Part of a small language model's weights: width 640, vocabulary 32768.
MLP neurons of a small language model. Each row is named by its layer, matrix (up: input weights) and neuron, and shows model dimensions 336-463. Each number is 128 + 24 x the weight over its row's rms, rounded and kept within 0 to 255. Numbers have three digits each.
After each neuron's rows, "fires after" lists the tokens most often just before its 100 highest values on Wikipedia text that the model never trained on.

L5.up2022:125174160138122112140144132150142134156090100151133099126127120175127092127092086138105149108130174118106130095141132149079118121096112070144146142149130139133123118118141122098140157114190124105064096147150099112121111145143148103111150087132099130149123091137134131127168129158137149090115087130105151083107125155130062123155109142146142159103148102104092124101153148196074101106113
fires after: " ", " |", "1", " —;", " on"

L5.up1967:094177093054149170142116135150153118139140117142149117117185137133132141100122153122116162139129120169127161157129176094136109174159158112149114105138096163141138144140164124111157105151096138138089126167085117145148092132129102148179151116096122122122102079120127121101146114124134135109151134107163125134114149089138082131109133167158123097074172120168113126131141112115123137108115
fires after: "1", "0", "2", "3", "5", "8"

L5.up357:135171171117119130138107150111099119177075104145132157089125143108119146122150164133136146130141140184089167094128132131146129113111133151145139132132159109146101148100119128088112119119121135187148163145133144133109131137105130127028136129106098086116135151143128145083185095136128162121174141166138151162108100082084137110121135137145174135129088154095128102150103128144129095108128
fires after: ".", " −", " +", "6", "3"

L5.up440:122117126137143134143103112132119126130139097172137099115078116127135127128172091110155158146134155092127117101176128109137117085128119127095095118139101103122156144184164096140124156128105141102122134106171094109107151119150129112133149131170137122138123123125130104137118131113134137133165135104140130141124164128098138139100096142097133083141111113107098115138116139116115079141178
fires after: "\n", ")", " an", " a", "=", "-"

L5.up1016:130153114143127169107133166140122140139128110132139092055155120122112149124105130119107165146155106110133114091139148122145127157105121096142136128127121119118129124119136111100119122137110127125098130153121080188087097135146144139121132166133116163120109112161107114143163126148099156088128117136161154107095095118128100145148124144074108145141115132074145114129122122148132139113119
fires after: " the", " on", " his", " in"

L5.up1112:184154094131104177107179162144112142126099130083173133164118142158124121089148102194117166090147142116122133122148153116137109160100147135142124131138155167146097116087140125111141154112150142094127124166138120150151122142137143102137147170154140132136129139117133129106118117113127105121127126143104159133101166126121118093119142126156102145098158108133120162171124137067175140148080
fires after: "1", "0", " one", " first", " the"

L5.up557:142143160140129125156114142158152102149144103094102124127124126137150163117106127112157132127114174131168107149151143130110082083142110155149119156156160137129124104195094089079125142122131135114143120131089164109105137117166106081162146151127157103132121110083139128128127118113164097144120101146159133131153057120145171136134128098125110109119108119136094128145150096118101076096131
fires after: " ", " September", " October", " December", " House"

L5.up1732:125127079084127170148091111172122134149128081114126147125123150148140141152108101188158192110115185112133146098095123137111114136124116135160117101068136141153103138098150114138115132128112137076138115137155157099125148139121155097149149108162138128128062087128146121166112170150100133103098093105159136149092125118094112141139145100155135139151113150093108168134127161134114117137103
fires after: " the", "\n"

L5.up1253:153072139159112147120161129136109156145110116086134146113141112097153141116114085138116144092129144170093158153125123149122100160111097073132133123161142160126109110117131127151123107114155134122104091158150147118127111072129169115087170125098137102109127115140124179130139101163141101103163108093102143125096153135131140119132112106178145138118088121136119142132102098146127142117137
fires after: " the", "s", " |", "'", " The", "The"

L5.up173:142123115143117128117129124142080138121140119104127142119120115111138135153110103162128163131128181131098128063118119119103142126110121132131128117106109112091110116131100120158136136141126151164162122156102153121099157154107168062097116118165138124085116109135138129139125134128101161126166130143146163126129181116144163115144075164140164121145098144146129122138088139124092087137076
fires after: " and", ",", " they", "–", " or"

L5.up2198:111156087051114095127132093180155126180161098114108058112160154085144195138147112128125145131143102154121109116140088104160107110147114136134112112127096086117129138144125105165136120127139156119139133115126156081151094117117118122142111119162192130121084146142124077108119153096097144090112114078149118143121123111097117116138110094108151152155150148094132148124106126135072133145109
fires after: "\n", "==", "-", "."

L5.up234:114129136110166109094131115163160129171108121096159141127147079164111139132166140123115146111112176137128141132095147144085117090128146099148125178136140130154122153151103112135133140153207176106130151154136110076076123118106127132152138142124132127129172128117113163108153061126086101071122121158109126114112122150127086111161161111125106167107118141070151102140134165133151116152127
fires after: " ", "3", "2", "4", "6", "5"

L5.up41:141146174158100147110121172102107156184143099152203076099117145141118143118120116130114131138095138136137106146098146156122094178133127100132126152131138151114163130133107103136141129119163134124124115138172120091158118123126123128149120121167126164110171124130092163150139154122131150108100122119129189101108133108115145092125086126111122175152114133136111123122136129114156111099121
fires after: " the", ",", " a"

L5.up1989:116178133163121154120144113164113144152124118162100129103137121105124145101121144139105116136113115134098139126173109112145136086114079129098156124168139177115126081144144127117114136120116138149132109107133130143109111152160171128159137145124122123145141141172113133139132120142100096160107140110107167103117110108113159144110103129107130157131158107148122164110116143128117103105111
fires after: " |", " ", ";", ":"

L5.up2427:080138121085087076118093136147105150164182115098131068122139140113109131143128160092152184134162136142107122091085122105121115134124118131119133118095112124102182072109132109163157117141100143178116151126127138113140142118119146095122124146136113133114095117140100117162149143174128166164140138161161139119144114081146086107130092141108129118143107146129155079154095129158098150126075
fires after: "–", " and", "8", "9", "4"

L5.up297:163179118095100172134163109136112134111126135113102116145139130110120151108115163106148151109136138175168105151131153097158122135105129116118141115076112154115130117123137097118098175115115116125136160148127100115152101122173169186180161147139125143127107128104114149134087148121139130144110092127105125099114095143061104131117146127176175117126111106145109148099116082138116075084137
fires after: " on", " On", " in", "On"

L5.up736:126148147155174122112140135130122111101108102161182113107096115150118116105145086089104115129179154116114124147178139127143134087105121146133111103125132125147146141142124116117115110113090146137100121086188152138075196118138138109146143140149141119118167088124163155126172128119160144110116151134105101154128158126128113108086114169145115113111123131098150152140158109126159148135167
fires after: "1", "9", " ", "8", "7", "5"

L5.up1609:064158130107128137098162190130110121116115122112130121113155124126141152107109135105106164132090135193127147151137131147137101136144115157105128168128088125107101129133162129087131158126094117189127101124141122126133088137133143142138136129082133153085115168186107134102150075125148115147114133102124111125160099110167098102108119182158133118096159120109144130120122091125110116135100
fires after: "0", "5", "1", " |", "9", "3"

L5.up2295:158191103170146139118117116099141148135077108112100134090116089143125119117154132110123123099113141136154128157144143141121122135093147097136158135135097169121057069109137149109097120119111134130133128157158127143113151153115172170075121137123138163128126158122143155119184115122140160133137135130122162163096108138092110089166102133137162158121116100129129141114156147087108134144137
fires after: " |", ".", "%", ")"

L5.up1637:118138119154134074099158113130134165120100122152146120109133075134088109145146114173134188108123170117143175116162115092101138144137122030146135132103134127114100067129114124126116143135166133156096108135168123097138135180118169141152122099114108118106136100119122097127123135142129127141146116158107131096110149150166104117099131127127099108117155108128139149079133124141101131110107
fires after: " |", "5", "6", " ", "7"

L5.up66:116141112153123107095147121159074154136126134139098105100138135176138124097136125124159187121123137110096118158141103089148078131116105112138133152179122147116091116115140118141103137150131169157106138093152120111146140131108197149141145142111136123187099185158081158145108119134100096152125145138090126091110085142165121139112100140144117109156173138131101157089101131156116114158112
fires after: " ", "0", " |", "1", "2"

L5.up2138:072149140128129103113132106151090137106146115120160142161109107155114120111116128122123147105115168118133143089138135125118161135101121142077114142074148132124141137127150120138135130107117152152057088164174139092140150083154142101114129146109147106118175096161072113182156124168155163076145159124117116112133152123118082126145104172091119135105107146092149111126108165097136116096152
fires after: " and", " (", " was", " |", " he"

L5.up1332:144108176174167114101140160151155132111119084120108130067119096110126093098079132143096127120142133113094128123134105136135127072125084097104150130163103160126091159176155111146102133090145154126126146100145134172100126153147128114141138166116159089117136145116134098166190114121136066139129125129137123155130104158143126142127132099138156165127117141149099170105097112156124132157169
fires after: " ", " |", " Centre", " Capital"

L5.up848:115120140086078082158155140130120142128113112134117116129189113141135141153110135133138195097160160126114132139118169102139086115110135126188126125121149128117155112128092112138124139116142141128103132135148130148120164102107162188121129152140132153101109095169117181133138157154119125107120115108104163163107066113125147131108133147125130115101106122112159161145115102157126128146090
fires after: ".", " |", "\";", "\n", "|", ");"

L5.up104:067134081085106110113119145130130112146158116108145143134134141122130172138151118108149126137145181108139120128125078134118121161130136119135099132116120088114170134127105115163133149149127133169105125152167095117108137110113106133101131139121135130114119070150126136113160165140123146159131128109124101115092095108143145071125118105129127114111134129122120157127121130126146117145108
fires after: "–", " of", "-", "6", " and", "0"

L5.up2047:105115139142141164132156169116126142144050115156125137120123109152158121123146125143110154095107136134118145143147139089082105112119141092128166110122134160104075125121115116115156159133152140111110099145157106141102115141143100159122134124152137148130125119152127144096095119179149125101139102115109131098138125141128123102145112130120107154114115105117130136101155108133088154118143
fires after: " ", " |"

L5.up1702:119142137127105098103136120126098140110099106168159119094184139170156116131161155142107103118115122124087125111124149150140115127127162094164164139130139141124155171108113096122129116147158155125113137119103157116149136150092160084118118134186161125140136135140093153133126165161081168088116138109139091111121125138140130101177116153113109133140121117124112082117092127119115120094100
fires after: "-", " the", ",", "=", " in"

L5.up1160:109113186133120170115138140126147125177133102134149168109120122135124128122150108169138178105111134121111154137130100093117119147103115112109118123157151125119123090135135117111132128117147143136127094141146116081130135139135154140149123124123088103111160146106088184124136074154138105117128092156127100069102128129168138113100133134092104110070119098130132183130132119116115092122115
fires after: "1", "4", "2", "8"

L5.up637:143111135137135139124091090129121147154111117101144156125123131127187116141132137151077148128146151153140114127136082121097146130126099086104136112144150116126095144120128111146107113108143145147128093207145065138159148096137166115066182118127125127136150088119152191135130091179155138124142163140122157130104178107085102102142108137111152121138123130104145122062138118129138110149124
fires after: " the", "-", " most", " a", " The", " an"

L5.up869:108160132137143186117185156157106106119117118168141119111120124109113106120119073150101157140094156121144132101171122113112144127128119106106157136145091183133073117113153117131133113114145159101081098143101118128136104146160128150132138105105110126119127105117125150125108116144131142099115096138136131064069136135116115136132117121091120123121157076126099162109151125152116113136136
fires after: " ", " |", ";", "1", "2", "0"

L5.up277:130130128124131099128123101156116104136140113131123154132133123120127152148119143103129126132129151125114114128188099139132156143122139103113145122150135111125135066137090112105166175131115114162113108135133107099101184116121125130106146121111139112135112075124162101155130116129118175172128094097123114106137159119103095138131135133126166088149074152109166138121123137099135120068135
fires after: " in", " In", "In", " this", " the", "th"

L5.up549:090116103149115136143144125159132165125093095114093115085165113123152136135115171121115123122112164142116161144126133137130132112083129129123173129161135209102121134131107130111150147106128144139152097122132111117123113169126125095147158141121129098115117121166147162145114123168138129127108138111121103101167106105148101110168105131099177105162139121128109145072109120115134119157122
fires after: " |", " the", " Pts", ";", "2", " Result"

L5.up2131:140113087102079135113113133139098119152127118090160179130105150097118160144143126155119147131098164111139127120174126110147120138115130138140106099152134128124119114078096139127117164139095149164121106111122077141136165116083128166123134115142131128127124140122098126143157150165106107149161101109212143117148181177148129109122131129102134108088136124167154173090118146138104157091109
fires after: "\n", "'", " of", "L", " L", " John"

L5.up645:107119142138119122129108113128137133112116116091121138083100114149137116154126088172146125108158165075128147127091097133112120123084122092130128085110125182097166142154105125130106130144139154141120194119155139098095157167129139133127141091142130137124112076135092117165130136106138107129127150141148083159094113139082099138147112075129155154124089116105121130125087126160119104143145
fires after: " (", "\n", "-", " "

L5.up1673:106140116114138134130135168128124129116133103167056102124149109151166111142114117113101150168057149109145155159180109129106117135106120098102152146157145152110088101122118118084141136090158173116144100108104111158128128166127118132121136147123135095150139150137145119124152090135166106151115099150146101081152132150127106177136127120118143140105153089141095135117131127133108120167150
fires after: " ", " |", "1", "s"

L5.up2464:150162131122119113133149198156134128122112137102110133132164131131142122114128121099146158130171120133111142184148128105092112098073127115132131142104096148136121086104102141141095097145106135128118168123126152143133085125119135147084099139161110122130133110141103127113129180135087110129127187141120133136114098102089120111148076137145135132138110094091120114120107102125104145106124
fires after: "|", " /", " |", " and", ";", " on"

L5.up1271:068119135142108099115136134169136126127128087164092109130115095158138147135131112095129116116141149097166143133127121119138122129123099141149147118137117129126150130131118110138117171112129132168135192115161154106120138157111153127136118110153151148119078141170072109091124098153118137131122101131146133157119088086123140138129104126125153151104148161103107136148117127143093093151131
fires after: " (", " \"", "-", " |", "=="

L5.up359:119144121127167103130149112117151123148120105131185112090108129120125127174150116111100132148163148119150108109117163142139161092097135115115111091121136152135134121138096137122140148098142168123110149131178147071120157108115132113110106113149175101134144127099129120119181129135143103099097102160174123124150120112106079101171124093103104142151128115114101146098118117105106158137096
fires after: " ", "\n", " in", "1", " ("

L5.up1711:160144148112126153133114122174164154132134110133162108134098098115136142117124107091139133098164145128121150155126125123117126098136121154137083133108114113118151132143102111120108125131114142153105152115181138140100120052164155124128085108169120145121146123130139110126130148092126144174096085151123155142109090102131110131106117088130127131135077146127093138120143110196057122110143
fires after: " ", "°", " September", " February", " December"

L5.up136:148112106088097164063134132138134112136108125122130118133164083121135102133115169152097134115154130217110142144146154143152124157157114112103104146139098157123135133138164118135160119147141108134111065127117131137127056142149150106162113134129137131112108111169141141097148143128143142137120133093160133120155144129176094136124106129146140123105151127137142166106143129163150137129094
fires after: "0", "8", "2", "6", "3", "4"

L5.up1966:115151154091103154119125163082106130128091114110125086127168148129160145083087113197149110092159158129135150124093157120097102107164115119162158118125110121139139098089136137135107140152134141126131142156115180141144137111163158112107113142128168134133131120130137096146132183176112112088094108104113148108133134121078138088117098074137123105160126105131186110125112155125113157130113
fires after: ",", " the", "2", "1"

L5.up1462:129104077113162116128142108175120129154168107125126135125078107119149150173152147112136170097119146120173128104161149143148103126147088148173131107085150124126104153143135128116133137128152160126142158134130141107065139081155151164142150158151165117112111118141118132110095138083135124130080148128113133155133146141139104082145140130115115108134122126145119180135115113135152124085130
fires after: "|", "\n", " "

L5.up1485:141125124159166116123113115115109112145116126105132148143121131126145169097092136089129115089096143144110144161170114149147110113067123178127165128135147136137120090122128126121102142109114148143094132150183165090159122134146142104156130111126087129108162125135106130144134150166218118139108118133132110140130142121129110118111126132114131128153133115095125142130125106092091129133139
fires after: ",", "1", " was", " ", " and"

L5.up1547:126108105130097113148149091180152145133137106133122131122081133108149120130117087168134119093128140122124140108141122109191082138125089123200100106125138161121146131141101119118105150133126126157035138115172126142105131068127192122173095138162204121145118114110138128136084127101137098146132131144114148137110142098112146114077125112118113119144133128126141162144112116122138141106130
fires after: " |", "|", " "

L5.up911:132131170159127156088149134176093128143142138091143114105109123123100134104152188146129122103126139116144102129149178101138170148112105129104148085107121123125115076128129126100140141135135109185133099164126137118154115144147153147168163128145095123149115117106093146160150084137165113100094101115098145149138139112165102118125140127131121109145137079119159210118157122162109135147082
fires after: "0", "2", "9", "1", "4", " "

L5.up1032:154144130118081140100121120159144141126133107084124143121115110101144123103150138121148130140108164101156121100146104131122138112080124171127131072168144123154115072099132114114137174090133139164144100164156158167135128149149124113123149123116097105134139099105113147137160101118142095125136106131133116174083133132099135131135102097161143125153100097190188155139094144130135124117090
fires after: " ", ",", "2", "6", "1"

L5.up870:122157111077125140088110126161166119139160111097154114147135085114147137164094114148161124129142140116137124097091114131154136107142124121131114106104130112118143088168170105134122128124135175119079157116162139093104148115105136093144162114098118117126082096110092121143126136091165153131110093172133113168108162131097113146152140139131135136149133117091168159123102177130083089117151
fires after: "\n", "-", " Early", "Early"

L5.up329:120150135140063117110162119149102144124107097142120119108121121147138136114145122149117139098131144109110154092188117053125137110090110069147119161150162147097115085135141108137128123145149157156099133119162134135143150133121171141153137129128146125158144110127142110176182107135120085110127130125120135087117104128146119125125126100119121130151152133129155179161128140160114115118147
fires after: " ", "1", "2"

L5.up1065:108126088145116106126111143153136131142138104129149145156138057149159127103162142127110128136124149143101132152140133093138113126119122117124128113141149105124124078165144126125090146121106140129114170122166121074132132129124124100162171132093134136090103129156150130147141115145169102106143130108122115101140092139143142104117136145128178117139113170135103141139128139096109080191181
fires after: " ("

L5.up2187:145126147122137147121094150124144139154107110165143083117107127172099108106181165127117137107122141127162144125118159107101139103115144121123113164123115125119149116118134100193137197136119119131105150150125104096133139116108124150110160149113148137175130115114112169175121151116129149130122107113121138103159085143097091083143100131104162137148111117088178127104106123123124107099120
fires after: " ", " in"

L5.up2150:133131136088131120119158117148111126130133124113174156101118145134067127098156138129137167130124135132132143123143155116114122127143104099144126163178131134118147080149137104102155139117149133166120145184126135137130116134081138142104181160104129155132118139122115155120195064114158125139143092126074140159091121150150131096140100115109124120104146148137144160155122138124140131139113
fires after: "0", "1", " in", " ", " of", "2"

L5.up2374:118106138117151139095132112100147122121124113115166152159117101121182139134135123153147123126162128130127131133134124107111126101115132152104133121108119141132155139155065099094150138141102157093137145137149154091167152111127168128163141092176145116174100129110136128144115125177154093152088156157136142117170150129109130098141132088138183119146119121111126132102145124086098118154164
fires after: "1", "2", " "

L5.up423:100114156165143110142124139109129145123124142161136155126130153167150129152174127077172133113137137131148171125152102122118126108146130062143130108106128099125112095131145127092133159145150139176152144146148111113129143097127139133065118069109094115125086112131092130107134121165146141143148138140119142185123093090108110122131113103116133103129143103126123117135085135132090150148088
fires after: " |", " on", "5", " /", ".", " +"

L5.up458:159173103126124128123141097141152150101140129141158178130122124119147131122148120157117097108153116136131122135113115093101117126140095128137114129128147097087110113123099135119147130135139129153141113137148154094114168143145182153092131101115120121146146131096128124096180130120068170184122118143131149174117138097095110093127117111110122127130128116124126139181121114102116120115110
fires after: ",", ".", ":", "5", "3", " |"

L5.up2008:093134132092143112103078143132124133128133122166179119139172099108158112172115089154152157117102119131121155134142127124112126103107164141114117088074134146121156137120149128151107141122133140117104149134120123115092096121128161148132139127137170129121104091158122079115137147147177119112139150108103132146132176155126087128111133097109138124098093140127126158130104164116100100161131
fires after: "\n", " (", " \"", " www"

L5.up1574:179156099109079130081150105123116161157098118140155151120162162113173172149135171119131146121178129127126149137105160136131095099130162096165106127174081145105110135117140136139141164157100149164101141175119129127120117181189158103128139130152170139152116148142119147083175150173131148105118145142111138147135135131106138101135135126129137129170111155126141132122085098137145136140116
fires after: " the", "\n", ":", " The", "==="

L5.up1633:107125150096108139124133140147165154145144116095140104148152137164096110133157152139142144119100167120156163138120155112116117115080113101119076144134116144169151084115107106130157123158149126130112138198141108122107101164139119130144184142126104156116099128117069174119111092081160152119089079132096112148082115155146109107134135119144099117107102145130137152124170129178130117173129
fires after: "2", "0", "1", "4", "5", "3"

L5.up317:139115121135142121116093138149134125136148098116199144138122089074146143158129120130129150128170154134130131152146120153124112118088078144135101145101164114157136123168115120133136137113123167125080146099132119130103151099106149101091102157132137113133168096133168118143170107113109122147094118133120152145108137119093127115107113127124104107152104149116112137158130121123100110151119
fires after: " born", " was", ",", " /", "born", " on"

L5.up376:121138144095116129116121079201125161124127098136156131115092137119120129147112127178153132120101128140090111151140137116209114134160098142172093119138153130151135124148142127127130100089074113189076144122159133122101103105125183128135140106146194148150129145153151104133115113144126107149134122150111144124081138101103141114044156123126105131090151140144157149137089168123096127069148
fires after: " |", " ", " votes", ":", ";"

L5.up956:135133086165135126109152125116163114139114110139112127146146077134118147148104113157136145137138159114109124148083100130139121078133104124131127121185146126119085109185108120164145131148143156119126125089151173113132180121151143128140151151111134123087122113159120126107112149116139122130123114109117120110126100122108114119149107112161151152119120108118119169145139129115114102147141
fires after: " |", " was", " and", ";"

L5.up2445:115119124118117159090136145155106127131106120090188161144157110114118128098151077133118146125141145102126134143150137143094091106091089081118150148069167146133126144111119128136104141141114149133116090139178148101149107057132172144091105126155107112140153148116081124133166137141122123136145155150151151117116136140091121047188082149123122138167127126111131129135141155147093120157126
fires after: "'", " the", " The", " his", " a"

L5.up2521:146114121144170163100121116148142114119171123141138135074133093132142138153086137183092169137152141121142156144110124099108108097104152103141127139128122124114117135126112114160143103145137130118100139190119119125122168082158128109127131141125161130135097115153136161116113179142131146092070131129153130117098141115133084118142138107137112141137097117110159145112156116144135124160127
fires after: " the", " his", " a", " is", " was"

L5.up1506:148119121132115130130102101135154114148135110156150133124135087126140102113125148158118115129162127121152114122149103124128123121100106083117150123131090127126129115114120093115186159104102135067116111129144097156111127108118124153097139118097149126131116083129161118144110148097119099129133059145123148133153112154093116114145129126111165088102113106137144130130141153132108039116160
fires after: " on", " the", " at", " in"

L5.up2502:130136152145134194139145192152139153110137087083111099147130113124101156088109155102159140124140121131107155110136094119094129147128120143114141134096124124118129109138126111087109139105125158130128136139137163137114090148140150101175112102134138151120141086120154128127104092092129121147111096140103122091123068128136140134172100142116135100124135109132140115129198147118099076081147
fires after: " September", " December", " April", " July", " November", " ft"

L5.up514:137164132125084131088116126142126136168122112130133154120132133143122125123156138160090155117124128124155148129125134117135177114090154123155132144119135126141117137114121113113148166119156129166110116143169147092125139122130145135120125154145104117149120123117170126156152117124092117132137116137116106145114108137150087106137144118123126135122150121100164152129160135133095129120107
fires after: " ", "1", "–", "8", "3", "5"

L5.up519:106185108108134070130133115157140129169149104142109123115120131147158133167129131121151148116101165150142144159127182117132100112142138111182105133139102098128129092118092128174124119110150135130079128100130160079101106107123103162119145180151173103147115142145101135142136141139163113105141080098120163134144153135090065125149107087131137125099134164074122134090099122121067128115149
fires after: "\n", " Children", " Mayor", " Spouse"

L5.up179:109134102197110127107123136124138151097115122145102088120153144091152130134121149118090202138145145141105126114130115087126049083126101107149122126157068139117096090150182114175140100117094129115099139126143124077107148104127121116170107144135162147091143081174083125165107135114114090093138132077122159123125108134144120146089131143078164122116117125128128159145094113102102106150159
fires after: " |", ";", " https", "B", " Mamm"

L5.up2069:119147168131113172119137126150140158121098122125116132115200132127138135120125176109080138123156129126107135110083133127087125087112088119108123128145149147139072109120128123110134106120140125130125104151135147128134107145166151141159136116162152143154124153139107155094136154144126130116115113129115138153125080122133166113120106105151144102146127090121127162124096070145123141132085
fires after: " |", " ", ":", "\n"

L5.up2319:142152063150129110116152112120149152121132105146128094117130129125129143148120103160115138084130146142091147153139170126165074176135109132188092126141102131108164151149118120123109165120138134134036143120170085137111121120110180120117088171171194122143107130110130130186135121146152110141148153110124168156118131091097125113099149133083102103090108154121126171112107100153128139082153
fires after: " |", " ", "|", " Loss", " votes", " Win"

L5.up1921:113136132094147121136145148161100134123114117122102094124163151134140133119152149130090127108121117200103162116182170103132132153148108127122122114117135124122114099105125137159144095133146133141130086143106124152109103107131116154159143141114125105100101107163114119114110081109172127127130121106172120162107129122157131101114117154133132117100120128162095139106104121103124131104113
fires after: "0", "2", "5", "3", "8", "1"

L5.up1451:101084129162112125101148174158112109120160116138134150141151117109125157132097127121145120106162173146164142119174098086111102099121114109137110134104132130131137120110116132139143114124128157153141138122162179115143118140134138119122096110145135130130093125119107087103153158166078143123135144132140140129082126118129132079109115133124103138142094154114155153185075091127086154142058
fires after: ",", " is", " are", " and", " was", "4"

L5.up2551:093173157099136124129115149102157132167121120141157117129092099160121104134167138152166111118173161114079162092147175138135117078160186120128132123116128114133157100129116124129120170099136149144070149123144124126141133129164120144136153154154130143132122085132083088111149142112152107177103134145142134155139101117123097117117149104103130147162112090121131126100123121151095098071132
fires after: " in", " ", " In", "In", " into", "9"

L5.up941:094118146160135124128090132109120113108110106166118101160175128123135154139128122120100129146139148139178132142128074140142111114101074085119128106084124149070166164129115115163130140135134141138127140142140142125104104129087132111095114115157132140144109112155113103176116123161119094111129137108136099108124108143113129125134096124078117133142141158114133128137149114145123092149119
fires after: " (", " \"", "\n", ",", " in"

L5.up2318:110123147155155113126168106160159106084125134145143128143129148113143107134136127191156126117139140089146123125123121109158137122147155164138102137128134132138138168131138117137119162136112142112083127133160104120113120097133156158057131113091144121135125100135159102126141150102112150139114112134150108140144121103107156088111126128132120135158126145149159127092122110148090165160115
fires after: " ", "2", " On"

L5.up2207:099125156114132131112102118145130173109116133099135103096162162105151169102101168105118177105133161145132144117133110093101070107118104122129145147084142145088159107069139119110182101109119122109126110154166185106107092155132170101119159132151151137129100103156156167132113136145115169116111099106109147142124140099099131107140092132134151104167084153083120126124127125131109101145137
fires after: " the", ",", " as", " this"

L5.up476:103116112144118138127133114152102134145081117166144123135130159129150103132122146116089175118134117128112145127111101107144118180147057125171115138154123127110166140149116140086144076136117122145097116144134106132136121076092157105117113113154148145143143115120120150100115123146138147098126155144118117091121139125095118098115154133104096137108103135142120147114105146141090122140132
fires after: " ", " |", " League", ")"

L5.up2546:103122105113107088145103119155050130134127111147145110128119130110130131192156109145138164126117153110148130117168138135156164144113098130153126121117136106132131135132122109175149108097114141149095123139164112125161123081114137130114145167155119091099097098111182095112138127124142135124131103090154131128165156165108086145095138112107147103119098131127139172135089102133119114134150
fires after: "\n", "|", "8"

L5.up802:055160104084114139116078133183128160134102100114131123130154140112145122135141115105125158119115118195138151125159115137124114129139095092126099094117150080134087105143096125111153115133129154164126055161130124147128104136131147133120143137109119153081116144149128118102144063115138167130137129110128145123104170097149140121099122168137115090058178152103138109122088121129121141150133
fires after: "2", "8", "0", "3", "4", "9"

L5.up966:151160126135106121084105089153169128134130107120131134112136132126133145163065123189146141140169189127140148138122144132139082136118132099127129141109097136095118127134104128150133166121131160113128096162130171092139134106164145056130125138178152114153107157148061095106114177183131119099137136137133174126154175108118116134122116111136139096177118099125126123123068136109087174135112
fires after: " the", " The", "The"

L5.up252:105132119127118167080122111128114154139087108122152108133163117113168127106119115156100100123151132104122107125137112131112139138132105084142159134146154152112108138126119126133093144110157146107126120177142098108147156100130109127120135119151105129146172152126139148094168068164100131115145127145160145109123152130080095121135107149114136127146156113115130113115150144134151118115163
fires after: " the", "1", " a", "-", " most"